MLP neurons of a small language model. Each row is named by its layer, matrix (up: input weights) and neuron, and shows model dimensions 112-207. Each number is 50 + 15 x the weight over its row's rms, rounded and kept within 0 to 99.
After each neuron's rows, "fires after" lists the tokens most often just before its 100 highest values on Wikipedia text that the model never trained on.

L7.up1019:44 59 77 49 46 50 57 31 68 65 66 53 35 49 48 63 70 71 69 54 45 62 66 76 43 43 42 68 39 94 38 63 40 39 61 24 47 70 25 51 77 42 13 50 73 49 77 29 86 30 76 34 54 43 50 52 20 61 47 54 50 44 45 36 49 50 39 64 61 19 33 31 57 61 55 55 56 39 50 29 59 30 57 33 43 62 36 77 41 29 58 55 46 51 59 46
fires after: " ", " V", " in"

L11.up11:62 64 49 23 28 53 56 41 82 56 36 28 29 51 34 44 62 27 39 65 35 52 71 70 38 29 53 45 60 47 45 31 69 56 58 51 53 50 62 48 73 34 65 19 70 46 43 34 68 57 31 36 25 60 58 43 60 51 52 28 48 83 23 21 49 59 63 47 28 70 52 55 38 47 43 49 77 78 49 48 77 54 50 58 80 61 47 65 56 30 63 55 45 35 24 49
fires after: "\n", "ri", " was", "u", "r"

L3.up127:18 42 35 43 48 37 36 70 37 47 13 61 38 38 32 33 31 02 72 36 33 71 64 62 55 37 73 32 51 55 48 44 58 38 33 35 41 89 48 60 12 52 33 56 59 46 36 52 46 65 66 48 73 49 99 57 63 41 42 54 71 53 61 63 46 48 63 37 43 27 44 23 65 51 56 65 39 65 69 57 45 40 38 54 49 51 25 30 37 58 52 20 50 65 52 48
fires after: "s", "y", " a", "as", "ch", "z"

L6.up454:22 70 43 39 34 44 43 67 38 43 51 56 59 15 39 54 51 55 29 67 82 68 69 68 40 50 72 69 64 38 78 39 68 42 30 45 94 64 47 45 33 60 55 55 51 51 56 29 43 58 38 69 47 44 29 38 57 42 39 56 55 31 75 77 51 44 49 35 57 56 46 62 68 46 71 70 48 35 56 56 61 38 47 57 45 37 61 53 30 35 47 75 48 45 59 59
fires after: " ", "ro", "l", "b", "r"

L11.up439:75 39 58 05 68 32 46 49 55 35 62 77 28 35 46 46 65 56 11 70 54 47 49 38 43 60 58 46 67 45 77 48 53 63 44 51 50 64 65 42 39 33 59 37 64 60 70 63 43 49 55 22 43 52 57 54 38 59 40 41 59 51 47 23 50 73 40 65 42 66 44 67 48 36 73 61 43 76 58 27 47 41 46 17 65 72 50 41 73 48 40 61 44 55 42 49
fires after: "ra", "la", " Re", "a", "–", " "

L11.up86:39 35 62 62 45 64 58 56 41 60 61 50 77 65 39 37 65 48 27 41 26 55 31 34 49 55 39 28 54 53 62 56 30 44 24 77 50 56 56 41 81 40 55 46 38 39 39 15 52 50 59 29 50 45 53 56 24 73 80 65 50 76 49 36 59 51 40 51 48 55 54 41 94 50 32 56 32 76 51 73 72 70 63 47 61 32 55 64 45 66 57 36 74 48 51 47
fires after: " Mi", " mi", " Ca", "ab", " Ab"

L3.up835:44 62 66 63 51 19 30 41 52 38 62 57 45 40 76 47 84 68 23 54 47 56 65 71 59 45 66 64 41 62 20 53 75 56 45 51 25 34 43 53 50 50 60 36 52 33 81 29 17 24 36 33 45 27 55 51 22 68 58 41 46 51 40 57 48 47 49 62 51 46 70 41 66 45 32 56 34 41 36 40 31 40 57 40 42 42 63 79 49 44 43 61 65 38 41 43
fires after: " ", " po", "le", "W", "–", " in"

L3.up129:27 58 15 68 45 20 15 47 42 69 46 29 30 63 47 46 42 11 33 35 69 52 51 58 47 54 63 36 48 48 54 33 56 38 59 70 19 54 62 56 37 56 52 23 53 51 00 60 36 52 40 23 58 63 55 51 55 53 48 56 74 36 34 15 64 46 37 33 27 42 65 53 43 78 36 59 45 70 54 41 44 44 68 65 52 40 47 37 56 61 34 51 53 57 67 50
fires after: " I", "li", "ri", " De", " Ca", "a"

L8.up1221:60 67 38 86 43 82 49 45 50 52 67 38 46 65 47 44 70 43 47 54 38 40 55 55 48 73 66 29 58 39 24 50 52 42 38 88 60 63 28 52 70 56 26 31 69 33 47 84 33 43 39 43 36 54 64 57 51 51 53 71 65 41 71 49 53 47 57 30 57 52 78 55 51 36 49 57 36 55 53 34 32 74 38 48 41 45 66 37 59 70 39 42 37 66 53 50
fires after: " I", "A", " Al"

L6.up924:32 45 49 35 39 27 52 57 25 32 79 36 25 45 88 64 55 41 64 85 34 44 62 51 52 68 43 45 60 42 47 52 67 48 52 72 36 69 47 58 22 35 22 55 34 40 20 40 66 42 61 26 38 68 43 48 53 39 58 31 35 82 47 35 52 60 59 72 76 42 25 57 55 49 69 46 38 29 45 40 48 47 59 60 38 61 47 45 44 58 48 53 41 73 35 46
fires after: " co", " J", " ex", " ", "r", " comp"

L3.up648:54 78 54 27 52 49 43 42 46 41 57 26 43 56 41 61 39 39 53 53 45 11 46 55 41 50 58 57 37 53 49 64 46 47 48 40 67 59 45 39 36 39 49 74 55 48 63 71 53 60 36 57 26 35 49 46 33 56 62 71 49 47 36 67 47 58 47 50 43 43 62 58 65 56 71 51 80 44 48 55 49 55 36 22 39 45 92 49 58 39 58 63 51 48 40 53
fires after: " C", " ", " c"

L3.up994:44 84 61 56 69 54 52 43 38 63 52 61 67 47 43 66 28 36 63 36 57 61 54 47 47 39 54 47 58 33 42 47 28 48 47 36 33 51 47 38 36 50 56 54 37 42 61 43 46 45 63 60 50 58 54 44 38 47 62 41 66 39 60 61 32 50 34 41 54 70 34 52 82 52 74 62 48 54 54 30 58 50 39 79 73 61 37 67 34 41 57 66 58 43 59 52
fires after: " c", " E", " C", "ur", "er"

L6.up17:52 22 42 36 58 67 25 45 40 48 55 76 41 54 62 27 96 27 69 56 33 41 68 57 48 76 58 52 57 50 50 22 53 47 48 34 52 73 39 39 24 60 33 51 62 48 29 47 49 32 57 57 58 63 58 35 38 50 62 40 34 54 59 09 46 37 67 58 46 86 51 70 59 59 82 50 34 13 44 32 34 35 57 38 52 31 42 44 33 45 41 80 62 62 56 46
fires after: " ", " to", "°", " comp", "t"

L8.up1224:75 54 44 45 50 29 37 59 40 68 53 41 21 72 44 44 39 45 25 25 25 37 67 61 21 61 50 75 68 39 66 69 43 47 48 16 53 45 00 45 20 44 60 71 33 70 41 45 54 36 61 46 61 23 75 41 48 38 18 52 54 30 32 55 51 49 46 75 52 38 55 61 59 37 58 60 68 58 35 53 60 34 53 44 21 30 61 63 39 35 52 69 44 65 46 53
fires after: " ", " comp", " se"

L3.up796:43 39 63 40 33 47 50 57 59 64 74 21 48 64 68 62 51 77 57 53 63 74 31 88 35 43 46 59 75 53 55 26 39 79 53 63 57 44 55 59 70 45 25 86 45 26 41 28 48 40 32 46 44 61 56 47 37 48 48 09 27 55 44 47 39 68 52 40 46 76 51 57 27 30 65 60 65 62 63 84 50 61 37 56 50 38 63 66 42 58 46 41 51 67 52 50
fires after: ".", "re", "e", " Le", "n"

L11.up1037:57 51 66 18 32 49 36 65 71 51 33 64 35 49 68 28 60 33 38 75 47 44 45 71 25 56 78 42 67 54 16 43 46 55 45 40 80 57 32 47 45 43 55 19 84 46 61 44 38 55 30 26 30 43 56 43 51 62 61 67 57 67 50 36 21 64 52 57 46 56 44 47 54 55 64 47 40 56 51 34 40 82 61 67 76 63 49 48 54 31 53 71 51 31 58 50
fires after: "\n", " "

L11.up126:56 41 50 51 44 48 55 27 75 54 40 56 46 64 62 49 40 61 54 53 45 31 50 11 61 52 37 30 17 43 77 88 52 25 59 53 38 30 56 31 05 39 39 50 74 44 53 75 38 59 50 34 52 54 46 40 54 59 52 77 55 69 51 40 34 39 70 41 36 37 83 42 36 58 48 62 69 37 39 40 47 70 48 46 50 27 36 46 58 28 31 40 67 62 69 49
fires after: "s", "te", " T", " Te", " in", " ("

L6.up757:50 44 21 60 42 53 31 84 52 84 42 22 18 59 53 43 56 65 60 24 52 42 59 52 63 72 53 78 81 60 56 57 46 87 64 64 62 41 42 50 42 43 20 41 51 42 39 38 68 33 47 71 58 46 63 49 57 56 45 57 37 51 25 57 48 32 28 59 54 42 52 55 42 46 58 44 56 69 50 53 51 52 59 49 30 40 50 41 50 51 15 29 47 63 73 57
fires after: " con", "."

L17.up2:66 44 35 55 51 22 36 29 59 72 54 52 44 44 66 58 63 52 46 63 47 58 40 39 40 46 53 82 37 66 20 42 75 43 38 69 51 39 22 51 32 42 55 44 47 55 46 63 63 40 44 36 44 53 45 70 36 58 66 44 25 48 60 31 58 62 36 57 33 65 73 33 60 40 59 52 72 31 48 28 46 53 25 34 68 51 51 48 74 54 56 53 37 71 58 45
fires after: " F", " f", " Ho", "f"

L8.up645:35 74 53 65 57 42 67 54 76 28 09 41 26 41 66 47 35 67 60 38 37 51 17 55 48 40 41 43 41 52 51 57 43 13 49 51 34 27 22 44 38 55 45 45 77 26 43 39 60 54 40 61 61 78 26 51 43 70 39 49 62 49 18 28 37 42 48 25 45 24 50 48 54 51 43 45 43 47 72 38 70 51 55 63 39 38 37 55 63 24 37 86 45 43 08 49
fires after: " S", " So", "te", " De", " Pro", " Te"

L3.up1030:47 67 40 46 58 57 57 52 41 51 63 74 52 41 54 53 59 59 61 42 86 58 50 40 38 82 44 53 66 22 66 53 18 83 35 53 53 50 40 56 25 50 10 51 46 59 55 28 76 53 32 60 28 57 28 56 45 75 53 59 72 62 75 38 38 45 17 56 48 38 37 51 53 51 83 42 53 30 54 61 32 77 54 71 53 48 61 56 68 47 32 25 48 64 51 50
fires after: " con", " ", "\n", " pre", "r"

L11.up431:40 72 48 78 52 51 60 59 48 41 43 52 57 63 35 41 55 55 40 35 40 56 55 66 47 52 71 47 40 35 51 04 41 52 40 45 43 70 57 37 78 43 58 48 33 51 19 52 46 30 46 32 64 39 33 38 40 49 43 45 42 46 37 55 50 92 33 64 35 42 56 54 87 41 57 38 25 61 48 68 60 08 62 70 55 73 81 67 52 60 74 62 49 49 47 50
fires after: " Mi", " 19", " mi", " U", "vi", "va"

L3.up990:23 22 57 47 41 40 23 40 45 41 48 51 58 69 46 65 54 48 61 65 68 53 45 81 63 24 46 31 74 40 44 50 44 24 72 36 40 56 24 57 26 60 43 38 55 66 46 50 31 81 34 53 65 47 44 35 51 46 62 55 53 46 68 61 46 67 48 51 70 31 57 34 53 45 49 61 39 38 46 63 23 42 52 33 62 62 57 36 60 75 54 36 65 68 54 46
fires after: " a", " A", "tern", "ga", "ic", "s"

L11.up380:31 49 54 19 14 37 45 42 72 95 45 54 34 66 44 74 56 60 49 53 49 47 28 45 42 62 59 42 85 68 45 40 46 51 77 63 96 67 45 49 59 46 69 00 32 49 37 42 43 55 54 45 41 36 59 52 38 48 68 59 61 50 50 63 51 50 47 53 48 74 65 50 23 54 31 49 45 77 48 59 62 69 66 65 46 54 57 47 52 24 38 40 51 47 63 52
fires after: "\n", " ", "il"

L3.up609:42 72 55 35 52 52 36 29 68 57 59 21 45 31 43 38 30 33 32 51 43 60 66 34 56 33 55 54 36 27 32 46 67 76 34 40 58 48 68 59 23 53 46 63 39 38 51 45 31 58 56 40 28 35 60 43 56 45 63 75 38 38 64 47 54 67 71 55 49 49 41 58 48 42 78 43 73 34 54 45 47 58 32 51 44 84 38 56 40 58 53 60 45 69 35 54
fires after: " F", " f", " ", "ent", " a", " an"

L3.up362:47 69 49 27 48 81 41 68 43 84 76 67 32 86 26 47 50 19 44 46 38 00 45 57 47 51 63 73 19 62 40 55 76 67 43 36 63 87 48 38 50 53 37 56 67 67 73 61 41 64 42 35 52 47 46 46 55 72 36 36 64 42 32 61 53 72 45 60 21 42 60 81 47 64 39 56 53 45 49 37 38 29 30 46 51 31 57 63 47 30 42 45 38 57 16 51
fires after: "\n", " comp", " re", " Re", " "

L3.up929:42 64 34 42 54 20 34 31 38 21 41 54 24 62 24 26 61 39 47 53 17 46 45 24 58 58 50 72 20 51 45 53 87 68 49 51 55 58 49 56 62 67 61 40 30 72 71 54 62 49 47 57 25 34 35 27 57 55 62 64 49 75 43 66 58 54 55 53 44 53 46 77 44 47 48 47 53 35 45 55 29 43 27 39 52 19 50 40 52 52 51 71 56 38 36 52
fires after: "-", "min", ".", " ", "in", "al"

L6.up238:39 58 47 54 45 54 25 82 54 23 62 34 55 59 47 40 54 68 44 30 75 43 58 65 60 54 67 57 70 54 59 42 26 51 48 30 74 79 57 41 42 65 54 59 56 27 58 44 56 69 55 64 52 35 51 24 66 61 54 75 43 46 76 85 43 63 69 43 60 32 53 45 32 46 51 43 41 27 73 42 42 31 30 49 53 45 59 71 65 39 31 64 55 65 42 57
fires after: " m", "b", "h", "k", "go", "l"